config.toml
n_layer = 22
head_dim = 64
positions = "rope"
parallel_block = false
decay_shape = "sqrt"
z_loss = 1e-05
MLP neurons of a small language model. Each row is named by its layer, matrix (gate and up: input weights) and neuron, and shows model dimensions 96-287. Each number is 128 + 24 x the weight over its row's rms, rounded and kept within 0 to 255. Numbers have three digits each. A neuron's up and down rows have the sign that makes its largest values positive.
Before each neuron's rows, "fires after" lists the tokens most often just before its 100 highest values on Wikipedia text that the model never trained on. A number after a token or word is its count.

fires after: " |" 39, "." 12, ";" 10, " $" 6, " (" 4, "~" 4
L16.gate843:089091164124113110131108097120070131107124118121144162119120183122101093124120114086128097094157129140070147172089110147106136121149144133126145135096138116118132181097102092138157096096087153115142094112104109135126130126157132095140112106161091164121126127135146075072124126113124142104166177131123103098133125172105136170094107125166126126134103120129118184145131144107151130121179165155123092142116101141142128085120197143134134120128090098133099136170091105110099150141088145139112141087118123108136114106184141086170119120108126118134137124144130113127129106115180119113
L16.up843:098111149130092076077119077140099089096127115121122139122173169115129112122136156125138123122138135137073128126089114141114150107135133144107152153091126123122117182114149112146123112060091144130134116145153114118131138147129171073147099101152126109104139121159146101076092111120076141112133124115124109136094142143150125163121110097123132111126158082152097160115119123145143112136163123132130074127167101120167148089130155135137131115126140119120081137160139117104103164137113124117146150120131146095136122120184168093151127132097118105101108148145151128105118146155118121121

fires after: " the" 28, "," 24, "." 14, " |" 5
L10.gate409:138116138127139143141110116100097089068176094105124146121148145120154107120137126154133121090120156119153179155159114128114081139148115137137122098142114130138136122102086080146131078145133095116129112067093102132148085128127113105091130064101147124117056140102109153114122123149104133150095112134175086150162078142140164123163112145147158100096115149139116095101133124102148163155144161113116164140146127166115098107155148160178134126119176110116143073115124141138099087153136130092136095146114147112156095155114112131153105119114144131156083143132139096141152142131102132111
L10.up409:107111117122122147142152160104144170161110079139086144116136108098098114150139137141143098145137156140140111081114135153156147108136089163117126153159123139125114132094146146186113136195152115116090107129112148092142133136141104127192145177070091176138173136130187169127126113106121132141105150120137141101145092124107139128115170103136118142136122171113145127157133129183144122108111134110117150153135132124142150140115122127122143134169143109158109151128164154143116114105157175159121099111131150125120099127130078138107138132114131115093097131140156135133098086133141109147

fires after: "." 92
L11.gate288:110136163133123122099146114082139185134128090138083148137104175110159147128103107087141137128093129152147140161123114108104127085137106125160139123141092131111145116096163073151135141131156105117078151124191148107161135118127122154137110127149152162162117159137129111100089153097085106088129124130145112099174095148144125138116114110162113115147114126112170127143115161146165137152161168128120092118158092149099128132142129102136127153104103112173079143164143154131104220148142146109130135082166090120116131150137154110150140122155121121117124115143115108109123118160119115143
L11.up288:144139151127137138129121137124142139117134127154173107103146117148100117122142137115140139098155069115112098130177155153123162112159155099095148121130154078102147132106123146136120092125092158087120110049111176123118126140123153082145129107130096126163168134102184136141109095119106135097160144116145146178141145157094156116110121088157155136127118120144125141137165141135151130152169183104085134143088138125091137123142104146126093153118130102138126105139116153159139111102109129127131136125110144135147159131126140116146143103123175118160134160156150123127105131130134135131

fires after: " in" 25, "born" 17, "," 8, " 22" 5, " September" 4
L4.gate42:122128106144200145133146115150147086088095151108096132143119147088149155109163103141169143135123122116117139140130110160142118109123117131089116169139131133108158097112115137163113097106134151150111145154173091197130134122147097169106107098072115166126101182151135098083141101117161131161148136130145174120144124123107124074128160116126156153150124108137135121094139179091127130094115141128126127169087147110130102101122147116122164145117104125093143113122121087153165142137149168117163133148104126119156134167123130105161116125131154121131074109098091150122120134103072128116
L4.up42:118118122122129119153137119131078139139105172109102145144099130159141123127107152109129084125110132158102136070105127155097111121151152156142136133110049161168142169120135113134136126134134114093118134121147143111147089154102138157188111106086160106125082144077138135149121127157146114140132120134071068119119103153116099102159113160152129112124118107138134153169130119149161136129131117150123103125109154088111133132136139134147137146154130121131115149093102125113052152130155133132134085161178180094090123156151177174128143167125149098149163100100104105142111118118141132121

fires after: " the" 38, "." 6, " The" 6, "," 5, "use" 4, "cha" 4
L10.gate390:123171104142170097128121146135094090127147145177091104135137127123139096130119147095127127117110129115105146159120112139152109139112100114166088140146091132115124108148110115058112154124119124174140113155128183080141159148078089176187148132115125135144113144164049113163161136123150124134136096123117126173098102154161110108130099132124150112114161164126115113131128145136141178137134106121128150124079134169186111122164175158150148113157130103112110139122111144139117115140111077118153127095120117120098116139148139134098121114129143118117135102130166071118126169149095096132
L10.up390:117131127133167123109132118134099115144076173171121114146166140084135110110067086136108121119130179159153146132153122159151135109129132107171092140133115130113137126143164123069127093092128121086129151112157147109171155121110126132125114154140122123109121114068125073170143154147151117130171121199114106123106164126139135142126101129146113123157123113154114126149125132161118146149165079124124107184124127143132112123144157116117119094148090100134128140164149125126137158143120105130159152129094149189142130100112116114104098120174153134117118094130110110130129140145105092167

fires after: "," 25, "-" 16, " |" 6, " Do" 5, " Ko" 4
L9.gate303:084158114116147101174118128140150110154094151125118119102159118138162153140125103149143105099137119146145125162131101113139089103143109112056118120089168115128079163131142121134150131124087126142121105091130116147076120090133129101134109135105117119062119145155148130135119126075122108108127157108144143150134122166129154123134094083119116134134108098148119164082128133119110112109128132086156120177109122115168141109105123142123114101144083144107133121174117077111182103084107117162089153128119149155112138151157118145105177122122131110122143144089162077148123131084124113100
L9.up303:128110158131212212121150115155111139174144110082123177133083114135140103131134171114132097100146094121125146138131123133132145168086126123135136091102120093134117150120122115085128121119109134171142168129133152153133152123102159109113160138132127134110150109135139134134138141114109112113111091115154103122100146142115100117142095154137113151139148148123133100150124115122135158108109150122146096121155120164155086109147137126125147136150105087147105160125103151156131145176107123104165180130116143100148115179106097128115165129140118108100133186128079135124123095145085160099

fires after: "=" 88
L18.gate158:133118161136132143129127123150138099145143146124142097178106149145143114115130100110183097112124097156154109142099124100098112112149109133129100114110171153133141132135155130110105102122114145139115136091106157119153075124135159122106113075105093097101180139155129098117140123126141071125080156116123144137132112097116132123126119139151134170108113168104104151112111139106118104144150128155132142092122135139138089134086150143071155141131145100143091077174141106144112101136136129115132104171069102086116145113117124175146125158116111136163120159131116116118131148113108160093
L18.up158:124130121134133107156156126144098135134105155118148060108084133146100130111112087135154096170127154125145125131140187098138128133098083158159109111112109127139123164131172142177124147192148203132131120090110159103125134116128159134101135062120168136126152081176126141092125170140155115135150094149127108131121107152088156117126144130120134113171115133091072135146145120133145099106135160129103123152129105131149117133142118114127132137123131151124103088136163157154090073128123109132137108153191116092093100159153109121123131145146098115161163145139161133131135134136111106161

fires after: "." 49, "," 12, "ti" 5, " exc" 4
L8.gate773:149135133136136149124106130181140109084090103104093053102096180135115131115138135149137089160149164152177143081159120130147139153158118087123088116157116068128152155169144122142165105155124162165103144115117120157133122141124123123129128103134119119101141117123096136145122127094141078120153154111136123148140113117132171124147117123159119153150115093170130129093144113109106134125149117078079156109124139105144106114130163127102104113122121156176128109136127148141106154153111088071146071131138120137119153140131131113126182124115135158093108135111157113129099160147151124147
L8.up773:152146135116121102142179124136156087109127149119108107122073112122156147112127127122126143112091157118165137067121102117178141139112136066112113090095103130099146147119102126164110122124153160154103141087122133131142094121113139146138097130154132122132170103131095135103121150164115169105176114145144102128153130107108154138120127156122131143145153161146150100110129128134108084105138138083141121150106123136140116139136124121114142135181139099140147143163117122098096185194139096108130141147140125095128144128105143089145182095111102146131132130127160163134124145111138123130

fires after: "." 27, "," 22, "\n\n" 10
L16.gate597:112110107078102110157114129095123099113174117135150123126100131132134099128115115136101131087173117107124125079145127149118105077118118143092121128104110143117129135138074096165118118126127090125107093140134106174127097114137127166126151075105135138146132142140130117102138122140157151122151142161083113139127168110110141159137114066111135154097067121140121151128148148115158149116140159109081118116117141135134109094167125118122129134118122097126101099146114126153110165156137143145123109119154133157133080118086133075151119111107155138107193116144138136161105108112138107110
L16.up597:102088141068131155117104147147117081112104120151096149147114188133109142187150112115129124129121164191149100086121120132157126163136139149134141087132114116101165184119153130159164161111150127115107090107118135107113139148153130112109109105102127147146148108180146107123094165144168140131138125155127155113126125155119115079134149136114151174131109105103101145139139099137137146131150107100155087160135137113174121136143146081165121123160200109119159133139094134124105087163133171120150128153105107131076103083129121138108163182156156109137136074116112114143103080141139138168

fires after: " |" 50, ";" 13, " $" 7, "|" 7, "=" 5
L13.gate679:143149173116101096145180142128142107079110112155087102117112129108093118084074112127175141099100133153112139172105124176108112098121113126126117174116112124128171127108121108123135134138116130111164187116126133121117124108159157151113112124095114115125118111154103139142153143108122145093131147110115086129128109099149130133169136108143183132116116150143159117128142180075135124114162130115129102113093142121119110149113107146133125141062136077126155132116130089173152128114117139119126126107110119134134143094153110176093132132144106135117149121129151120091128121118122125114
L13.up679:115131140131121129158122102147118122160099153099106154132196075079147131084108120139118145124121114109127137127162103126110140079144201137127129127162120150095162131070149098115122147118117097123129116112097127107115141104095113127147165112146177124117140108108162118123119123091114137139117134118131139131130107123146141145150129134156079096143084150170160133100127117093129170134147137121128118103147152135137140122158117127100083123135116134123115140141153133155154137119089130146122148180133122119134095136112170140145151147163135061113095122145115142155092152171139119137

fires after: "\n\n" 25, "." 24, "\n" 11, "," 5
L17.gate177:155123138142137125087091111121097093129156095109126097158144167127152130079179126088137091191113110121102158147128101148148120143079142141126119125118127112139122120142156147127108117140121123143128132104103170114163114144130117141143130131122127104149095115193108117124122145065131127129138111155130122132111138171129127134151107096141111103143137097134144103108118115114075099161112130100131130129166117140168125155142150144151149080150104124157199103095137125145118168130121157122153128146113113114077133139139179098126130126116098135145112128124199170163161093105108124098
L17.up177:116141120073133145100119160117111115152128107105091156147129125136114117122169182144069114155141142111130140140141104174132119136163153130099132106167116146106101174115128159129071135131152170124173163123096146100111131102113157123146121120099091114148129157166125085123141161124156111108074131100187131101128156118126162122165183086102135144117160120159120163153134154153140104102164109109158125167156109109124154128155126147151164135138096134125110130163101107109077143094137086100110130088126158085140107083123149110172142166146145099108135167111122155126135112122131149122

fires after: "=" 23, " |" 21, "'" 11, "|" 10, ":" 5, "." 4
L11.gate138:116128148147160155133120147094135174133146135092128158124118105157116137136130116118128112130131153134108151151157116178134142132148107120140121135105161139105134131115115125138110127138122079164140163100115111153159131127156151080117154074099151121145118097124129114135121087152122124149075097178116114141174120101132102105077112127112143094099190140072091148084118151180120117148147117101081096148128188149126130138123141091129128136110119117095165127141149113130145127130158167148123166134143059134113091146096141121163083087104157151139168095124075140137070097107123112162
L11.up138:144154129137110116147112121143128138219115122164107129111107124133151156119142109130104121177110126125140130136122154137129157168126106151146139153159124068103117147123098093137126151125132142136111163145156138090123100114183155160110110107156139114137190112110159108135128145114125082144173085087131120132143130133088173117085158176091160147106117088150130157104154140091125115131160091138128148129138135121135133151084160123124143127107132134101094122141142089133116166123149077081139132150142147134151160137168123174110123150131105160139142114110163144157152111094135210119

fires after: " |" 24, ";" 15, "." 11, " to" 9, " $" 4
L18.gate520:113122126117196119119126081117118129142130113128081132145153128158116188127166151102103151122100118088092157128129130162093163171175156146118119160119157118152139110162121106123156122105105113137138144127118128126136128089126105157104155135123136152140127112119138104107168100125143121123167099120159134146134130160169152130125141149123115148103091136149174153165120169059156116142149144079111111157129100147127119157171098106157132145165083124083122143140147136171165190124141139125160160114157148108100138097157106121168148136157129113145144111135125130107089121161129137079
L18.up520:103092146108156135111154091149140168188115109139151153145173151119156100156097146115118135143142133123123150109111097180143156095144139138111126148084132163162135153096159108140195130101134149129127107124162140128131123077163120143116158115113128163126130103140163097107132141113115139134139105162173141117083114119127112145135161148122157106124113113122115114136140110093157096141124122122078086126079125087122088097123125124097144100155112148156116177114135131140118142091136119109115126100153140111129150113127122127149118195103131066156096127108158129113112095128138142087

fires after: "," 45, " |" 13, " p" 5
L9.gate79:171081116148145157105164134157152113122093117086122144126134085157163140122082148123125090109145122097112137124142130104142094138119095122085119136153130129140112103119123154180142128123103152122138085089119129108136141099088150154174079122118118120124099143118098150111135146110120159142193178136144125139095130102131171123123124153140105144124100128166108140159129060127163152158137137150153126151110162120147106145148165096108108132121101148144135114115112143160136118151097120115105106120159139108167142119107157166155114090113104142169153120098129142145116135101118126127
L9.up79:112121157121158135133123112144128112156080130122089142147139160186161105158116188137116107049150147124101174133125132151097133130126133147119179138119101131148124122129128162191102115134110101118141156148105130127171158112087121124130086126131130169158116149130095072081154138119162161124144142143107107078086100096140091093140098097158105120117093134131116138160077111159124186117142116121102134136123107131094126107099126100109118116111199099115100086130132155100152154158118125110112126102141113113122114151118181115104109128154164173165115116146164161141120094083115132101

fires after: "," 40, "." 14, "\n" 14, "\n\n" 10
L10.gate326:133125130142126135149123093104125124111077171147098109098125157129124132116108150112080110110132096145153144160111163103145109096131123116162087108130105121097145129149102140102111154109122129129142119161146171135152102136160132116108130123148158156158138096106123102181084149131111133156116124159122137153122071164163133167108126166161146145155158146141148090125157126131142138164179143115159177103149118125118155146130111141112108121121136164122116133135114128124144147117119120172146142119108119146117125151136129091106100139133174146131119079138115113117141140120149106093
L10.up326:126147144139119074126150151128113123157131150165110102150123132112127133146134125114128140098133150141133135110100172134201102122124121093145130145144118126137111084136115099101094149151144134098093165134160165126133170100117148151128115115145114186157141117124157106124151138124173131098164100182128135148148109142148099136175188129114108143113145144122148088122142153135117127109132143154124135162132137178083107109133128090135135130142122135101167156138102115093079127135105068137143092149094110111174134124118139102086125112111174100096159131107130132145140163133083132134

fires after: "," 52, " the" 5, "." 4
L13.gate276:131086145165128111129123151089166099098136061146083130085151085140122073084127113142141144084154100163115082108121118122180113115172124150136127139130110109151118128132095100108053159150149119119158162152088149115159119155127135147130146119144141116177188178132147132134128142115140090135095130155152129115140097101117146136116143152113136093152121135118122169137118126145108129153152125127151128157140113132095084122066114126089157120119119104145149109122148170147144123113129149127131144077093126122140165121141122140128125142148098116122146110144099120133171117108139149121
L13.up276:137099114124159125122149134157194148149176167119095124094121112093101149134111107099133137114156153143171160136180141087174100139105137125128135133145084107147139125138106125138113129135156130128138134096133143115178119134128088129116131130116138159081115143072088091136150110131157136142145103156120125129107116124118131082071094130113125096137095129134163108142100139141174118105153120107122122109089121136114136098100180139127129112175089123126147172132144124154132113143123112117135104126061135124122139081144136142095141098118130105126169098118102087142152170118110135129

fires after: "." 54, " |" 7, "-" 4
L4.gate551:129130134107142103082150150146133125139093099110107125105103102109135116124120127141089145105097101118102126124135117102106086203101092172177104123134143132143165105130151133129162141120124143135127121163101062120134117111110165130120143093197151135141110143152137115144173148122073110087170119107166110109116089129116136099127142103132114114107136141143099140147089113136151148179138158139101120092144074115143120125124176136135147147082095137133125169076142097106063170137136090164179148097156134115105148110094140114179132128123132146114171171154179136092127162131121123125
L4.up551:114122152117144122155179093129104119104116111103112101093123163122126097129141139108151142108119132126117114114136106122072116142155112135145097111129168165121154100110110102143150108151075152119148104096123134134149147129099149108143134138120103098137158137115127129082116114133120107170120136137127171130131099083110088127124108122168094132124109122050126125129134092113149104175102128157116135119126106138084115138149138150181172152133141116109131148106139141129099154145113156094122155137135107121085139079159127148150129163137180153129151126134144134113116080110126102144

fires after: "." 94
L12.gate198:108137140124125139107162147127114142135163133103125113104132140079145121133157148112145094117161120091107173138168109119152095151130109168119122133118134111120124168115151100145159130069178098094178164099154139111154141067149121110113106116124136138118182181142156118139148155137114137095086122131166138070136140147137100146173108104135111126175130119097146083175119110131123129116128086130141124173093089112107151140147147158134193115186127137153122168166140152124119142175119113105179104107122133124105161129141142088124127103130172129127147120149131165121156133101123090089
L12.up198:097098166157101123156101175123110134092145141146162147114178113150098129102134138153141143126131135135182145131106122137114086134142120137162145108175161130178113189123143117109119130088169188130148100113100147128149118168157176143161103138134134069178125121138137119111141129091143159127080144129169114145119119172103112125165127091119141161120133095151125111129152138149113139175164101146116089116138113148105129096147110111099106101127091136121119158123128113107132090113142173136112127162163106142094134165145140128141124150110157143145131119125111086109109115138126108130

fires after: "," 50, "." 10
L8.gate565:116130110138108138131113138125147145071128129104128098141100110153133123134144120133151118111135106133122156146123094146105124104093100174135123140124098118153102134159138124096134096153108154123134136131119108104119110143132092169120137153103167128129120130086088134142129146160102106130133116131136166129110124129105099138111100135140114096134174106154140124161128125138156155129169151098141133131131106112118099141154135100105123158116097158101092123127131111172169149140117105095106165105124114124107132118093122178103147122128129144121105143074122170149088192104154128114
L8.up565:106141091095098159101116123138122109126170114156108119094139140166115125135168118125104146148148180124135132111158156150116154123147075081127141152153125108152067131173120126148118144141115116091102165185125133133135168113154128127063116173125129170130165120101168123126137124088142132149113180140169119154097125083118125132136136107158122136114144145120146109134139141113099104105108127135118097117176120129154081090132124125123138113085118113130102155121096141154107158137143166126169146181119116091158121132116145144150137138125142090096128104135135098139130155134142130097

fires after: "." 92, "=" 4
L17.gate782:138146134109126090137143149156137091095131128216114115146151121167111128143088099139147176132160113107110140167135127154097128120151134105136157146136167109141162126119137066149101109162098125091136095103129095147108114154159135131103150127128174068135137163092105139149158106096142089120173125105140098138153152109118069092130109158091126154128110087056135127127135181117117158132127142091145090098114164087125143144117078155119142129143149103152147121152140134113102127146137123080118108131119137138109090094141164128158144140119130107142129104104144172140115132137119139148
L17.up782:104128152113090121128129117134150110109143109153139116112139118130108185161099116107134140086142153134141152105096128124138165118135124130131130095125109147178149158122135064144112108112140110141108111128138151174129132163129105143163145100148151103078152122106123143112142137089079141130119121178131098145147159168193123147141098095104117162147134163168160120133161157125153144106185156147158160157126124109117161141115097118139145084153151142157152146098180142108139131084114109120108109114123142158132153103120100126103151144148105106129161084115087137089099132127126096140

fires after: " in" 36, "." 17, " In" 8, "," 6
L10.gate432:156115100159177136087087118121097127138119114160131124157125198136092161140175124117109141151096158090141113138113179122118128123149111146135120135128077159126132158111134109136101164110140116108091152141169144146112129161133148131106122129146150138105118119105137132179136104132113097127115119147113120095164129174109131160145150125125142113124104124081105135119127118105131127142146142151108147143134133125108159139111111117134099127103179132137135164127117145126168119083136137132149135124121122148117141133143137061159124108053102152132186141119138117115137130101092117190
L10.up432:140130087173133110147095138110156125133109133112139099141077159132071157124141120155152142112119095132140139171103117111121117090152126099116125117144068161172151123096111149104162130126140077090109124085133113166129129123139099141118105117109099175080127071102083160153098103116116113143122109164129140161126149150159135124146147085126089103097137126112095129129122123155114107117126196130156154134144140135144081136109129146161158151129126107117155115112144112108100124130126128172136102143153158086120139120152142127137152125105124157103153131126131131122091100114119163135

fires after: "." 53, " Released" 8, "," 6
L8.gate762:149128134123125105146147158114120121147160095127177140094143128176136133140096124096131098125114142153121094132136138094089109197130179116139106147085109157151140119153124133118128118125143147101129101162087157128144120108107181098099087143129084140078111129102141158119142102118105119111141147116108085100097130115083078140118151156207144153110117158102153097137081110132084153191124089111136146142135084161133140148121147142124143101130119126098158132120105137112135138149140120132117090117157133110092146116094169110140154139150111138163124152177152136078153150160138116145
L8.up762:118104139117122129142139121100118075097125140114111124124103102109112122151092099090121146111128144171157188120126148122087147064109108079145139106097136142162138102115137143168156117098153123151141159120107118145129150136139151145132145119123104141145095127130167142154102159116117118103136131110183120122176119146161170144119124113123089126114141121132140099143115116062112112156131147118093084160170084143128167133111079105130116150198120123102139099153121130101111167145152105106112131127137159157087169103126154139149126119133137115122147119150169133149113158118133140163

fires after: "." 72, " from" 11
L9.gate219:115113111167101130129162121124097137071122101135114146110156132115129159107170150159140119107177116157115128147119104163130128132105108132115158133094134149176123140145109102140123144090141137115089134127114134132111106103133149103149133082101150169152126120138113130124127101159114113106093148150122093124140119143128135149146141088146106115094129113172133152100132124079167092104149154115137143161130119145159121151130100138138117089125124110099131099100137127151088137098132129110087137109145118109090144110166099083142147153136153156125134159110156099130121128136140150111
L9.up219:125164117123109165130101139067125146149135115112117132148147091096068132136117130167133097099135124133103141111132112142110139148083112109105096105107119140188163158124105126143131149116129143104086123098125140125136146129139159134111106138126133143158138142090159103088161156140129110098125111082179134143118111146121138113127072119159114135125123133141162105076134076113150127142115139181129148099127093083103134110146111158180123148098159093118138154116125133153109128120137124128112115118135187113115116102150105125127136159140117103150118125152128131020085131135158135143

fires after: "=" 39, "." 25, "\n\n" 7
L10.gate72:136117136123127151104127147132134104104146146122132151099119115120101114151125112150139120139149103164137101139096128131128142151158151140151162160098133124086157162065144124119087099113119100116132102136149084139094127099148141108094193101090097168120114109138126099120141132106109112108080116155129130151174173122107111104137078155173162148095104146128159155143178116093146144166108133118126147148139130097129092149119123173067119122135122129127142114137109142097133117101119130119167124134102178126149133146151120146147174171158091090150159143126109100114143149157178120145
L10.up72:127117113128131159112146115125160105107145137131124094135100166146097140140185124136108115144097139141108124143101114097149116128109119082185117118184080105119150108126169144132125141145103132120108123114113160162133119143152156127134098109122137160118156148179107138114097125132106131139139147092139144168140080113096201102104092104133091111089116136111140107143106108089168139147124134153152120146175156096142102144120089117172118124143138121114169119150136128114117128113121118146116124153124155131181142152165148131112118147128166122123121120190136109169146107114160104101

fires after: " |" 69, ";" 14, "–" 5
L11.gate829:150151132107128106154156083184112121133132140093143113149133137145136133148113124138155098087128122104125104116131139111128079137099113094088105160125119124124091110141124096127161160105121135141140103092114129153115142135164148100108157109109131117142157132103136178101078154117102098118121139099107095154124126155130120137135126143153155138087065163127145140124124159117146113117081135132084119151104094114155149170123135128157136122127116125114074115124134164140134138135095175113136099122085141116141124105103130095176090112140130130103114125152117143167168150181159116132
L11.up829:158108140137188113114125115141130105080129145166120178140145162138128094104131124145126139135112097140139155121145127155123111156128131134147130170132126123171094150125136098136146126108091130131103175159143121116191142125107129142130131124110096188140136113133123102169125154193130168126128147125125117134120084122086130146097109192173128178100129143151121086137110104148144165122133110146122150183131108153143099127127140085156123119116141152150127146122121144127139155139095061117150144167132129117118140113152132143110152112120124122129099158100123162168115080157118123115

fires after: "=" 46, " |" 8, ")" 6, "'" 6
L8.gate300:151103129181125129151158104117096140145135168099120121118092143145137162180129085135151122130126131108122108134123147113147124122131114131119093153095147084158140145092119137145148094116149155157134143124103100149121144169120130127108158104138190172132127125118147148123139097142136135148130125108180120138120134158105153099155098133128091114111111129136186146135131109104112126096126147146127110079134141119154156085107077147099158096111125162130166136129139122164118136134161134146070117101114107136148118146112179135118138114117157073111142108177105123122141135142141076185
L8.up300:113137188120111145092098127157121150118100126077129117150123098117135113105091137166103154157074135115113148151120100150112176124094137125154136111177148101102122148111162146168098121144137124095125105146146166131122116107167119148106112144155143098096111146152115113106128110114122056124101106113100091117164124111148107150127093092131096095152137133110092121113142129147137131099152105177147150131149111110092150106144154119136096110129150163080096142138143102138136176131096099166114117135146153105160151140135127197108121172106115144142120125096108147107154110102119121117

fires after: "," 40, " is" 16, " (" 6, " \"" 5, ":" 5, ";" 4
L10.gate498:123102139144109153118123105113161123152116124120112137111115147116158120079132176136089152138125114097109145134089145135118152136134148108156147129118106135133125118126125082102156148102154119101130090145145154121144128106193115153116169139088096122156128153129106121135105163138123124160099127142108179117131118088167159174127152153175150163104132122106141114120107145156151143116112130085136099130084131102121106056124123138130138121097164132118107104130110101124173093129090146104117117111128152114126135126127114108159183150142106157120163114143123152140116127152115136183
L10.up498:124164105088129183129142156104104123103118141143124148136141105148156123109109130138156122132098123129109132149108120124091128126120131182183122083124094105125157208163124152137121158141138142167152110099149156104108087135147150154102143104117159145144093111134164133116115178121151201128094096136140110155108120134088092081117151130099094127139119095129125147103161120161191124113133109140110118134146095154149125119142115167150140127162145132117104108139126136119103079149104109141131092144104110159124144113139153103161132138158122185099141107134167094128103147152132144179

fires after: "," 42, " in" 7, " New" 5, ";" 4
L10.gate171:112159108158122116153104130139112122118120078128119143136119090123158124125130134134158150088133111105151132094141133095090162146098094161099123111122146150109147093084101160181098129180164117125172121089154136146132161134126132127094131125142114122148121163097151157075121129157116113157134121113113151111115127123127117103132130142178170117080136154116159154121096116117141171137129137148142133161125151108152138136121145161113162097121113099136087128170122157144104161127125114132176107145139108128173120110103113135136142132120172128157184105150107129141131130125134111103
L10.up171:126112133081105163151156099148124105122117121105117143150092144141135202109102102122114075100131161098103109143155118161136183115152109183133136156137141103148103157099149094111091140100130100104115115153126158140100068125107118103115110140097109168118126155131081160131131140184138131070085115143160117138139111162119117122121148133177146163138069159180134126135121146167107100129129114099116126146123137144124137165084142112095105107127137110121149105127126143148114113120150110146110108123133112155115158098127115102126125115147146095081149133111092150170122121117119125162

fires after: "." 65
L13.gate595:074130108084179111141145095112090108108141105146120124151150105084114097098098149118135126155116103124118153110102165143119152157111149150088122150142155121143154144146148099158123110127085137133146128074100149127145096100164114104122169107145123127109132109120140104099133102142082133112133135099127131092136101147114149159117132138130068127133101116149115165131109163114137133103174155109167115115127111123177112108177118157133125161141105126090113158154123124139080185158132166149130142079088150150103171111186159133133106188169124113165115117156153133128160112140157107134
L13.up595:129145130142149108111133118176113151119146052130135139146125140109151158152182118109131091131120087131125125160151106155106089155140110135104152122097107106121166093147147121155138106120070103116132119106165109113176142119136118083172139154122136116132121112115131123122152110134126103137149116072105137175150113150142152141112118112132091112106110126105142118118128154136118119165161130126134145127124098114133116100130125152105104146138110121153131154103132110211116147100119103109080108118124132123118146136196127155119124165151115111108112120098139102077116125110143144067

fires after: "." 31, "=" 19, " |" 12, "," 4, "W" 4, "|" 4
L17.gate766:157136140124111139151086117144154107109189115098149149140127155103159089167131100156120098085123120104122144158100167182155083080129114107118143122118154120127098104137122084145122101106113147171111121119103127125162126117156155109149112142110151132152110129133089126118113097114098133114106152193126145132117130139162147138131190132123164148135148107124103105123108129116118106129130138164119122163104115118111076136144156111145163098131136115127098103120142124147165149171162114144136168118092120116137153073106115155142132134107159103146130127164113150140103178175104140084
L17.up766:136154108135137110169108150121117166158124173119084114090128114129129073127129065150140124100093139123146123116104155155118162125139124126150105212124128107149130125143125143156122122155134143113132126104128143116124115138166155173152126130138103115117108106123064118135155137157130106108117142162143079139107082125138105147122148154095202099154179110117120125111127123146143133107146135103124127165169132132108123163143157097149160153190124096097145133123159108149138142091098109161108158119139144120143120115151141161140141148139145123132166107133171100119103119138109154116

fires after: "=" 77, "\n " 4
L9.gate557:195166153132112151080105196140133096137136138144124117093151173140122166104139109115093136107120083111148156159122110116144115152098094117138142147157121104152156134102138124126109118145159098144085136097119148153115108160137101104132146093097184166151136138147104151099153114095101091142138161143138155118156091106120121095106116108144110113118136164080143161131151149145186135135127125139165119097100139117118129117150124155116127121168132093101146100152143153104190136125095135100099135111140104148108155072129126106101114148155123127151114111147123136152092158133115118104
L9.up557:111165161187093104111096085144153089106121139159105131108112120124123087164137124113129108124162104177131120115160132139099144122121102156106119143162123116168124094056140106143172146113127066094141156122161136148090160113168136147148129136103133123131145151169079128108161108098087115135116149145129121101140109092164123103077171181124117121138103122126111145152132144149142109132122133069147121110177143115174129122113143099132158131137123154128167125105170100154116120157138109131123072161110132123132113143144134160124152135108086105137153113084094164126098141191139155125

fires after: "\n\n" 26, "=" 17, "." 15, "\n" 14, " (" 11
L10.gate852:133090158134163122135169142144127148137102149152126124164148108186137098132153153115140150103115137134101155088133153112094111115126109121112133129124147127150118127147110135094198134119105171080167114140109151104115123093174125095110159165127058147161144113124165113155135170148150080136138149131123089126116135132111155125123113130142136131142107113071174110159124138124180125134117143135124126153088112127128105132100149143111166149137130118141155110109120164099129146107114138111128147156126121077118112136162123168166162177169093152161127168094086164133111134117105151129
L10.up852:124152157093148111132083093128121137126119104129123102135136131114097116044140102155111106169125121162160121129128148128130100130085122135100115130118135150111185093112124100064119152157154148135096135102110091124087108097147160142136104164133161174134131113185122093112112129147141148094099147117114119146127112134173133089156122113130104116102122123121082137135101133125110123130134144107146133167091114126106124085144086142140120080125113126111112162127124105154132153125134104146135143127152128089139156140151153098109090153107115086130111122143118134126153110115126122095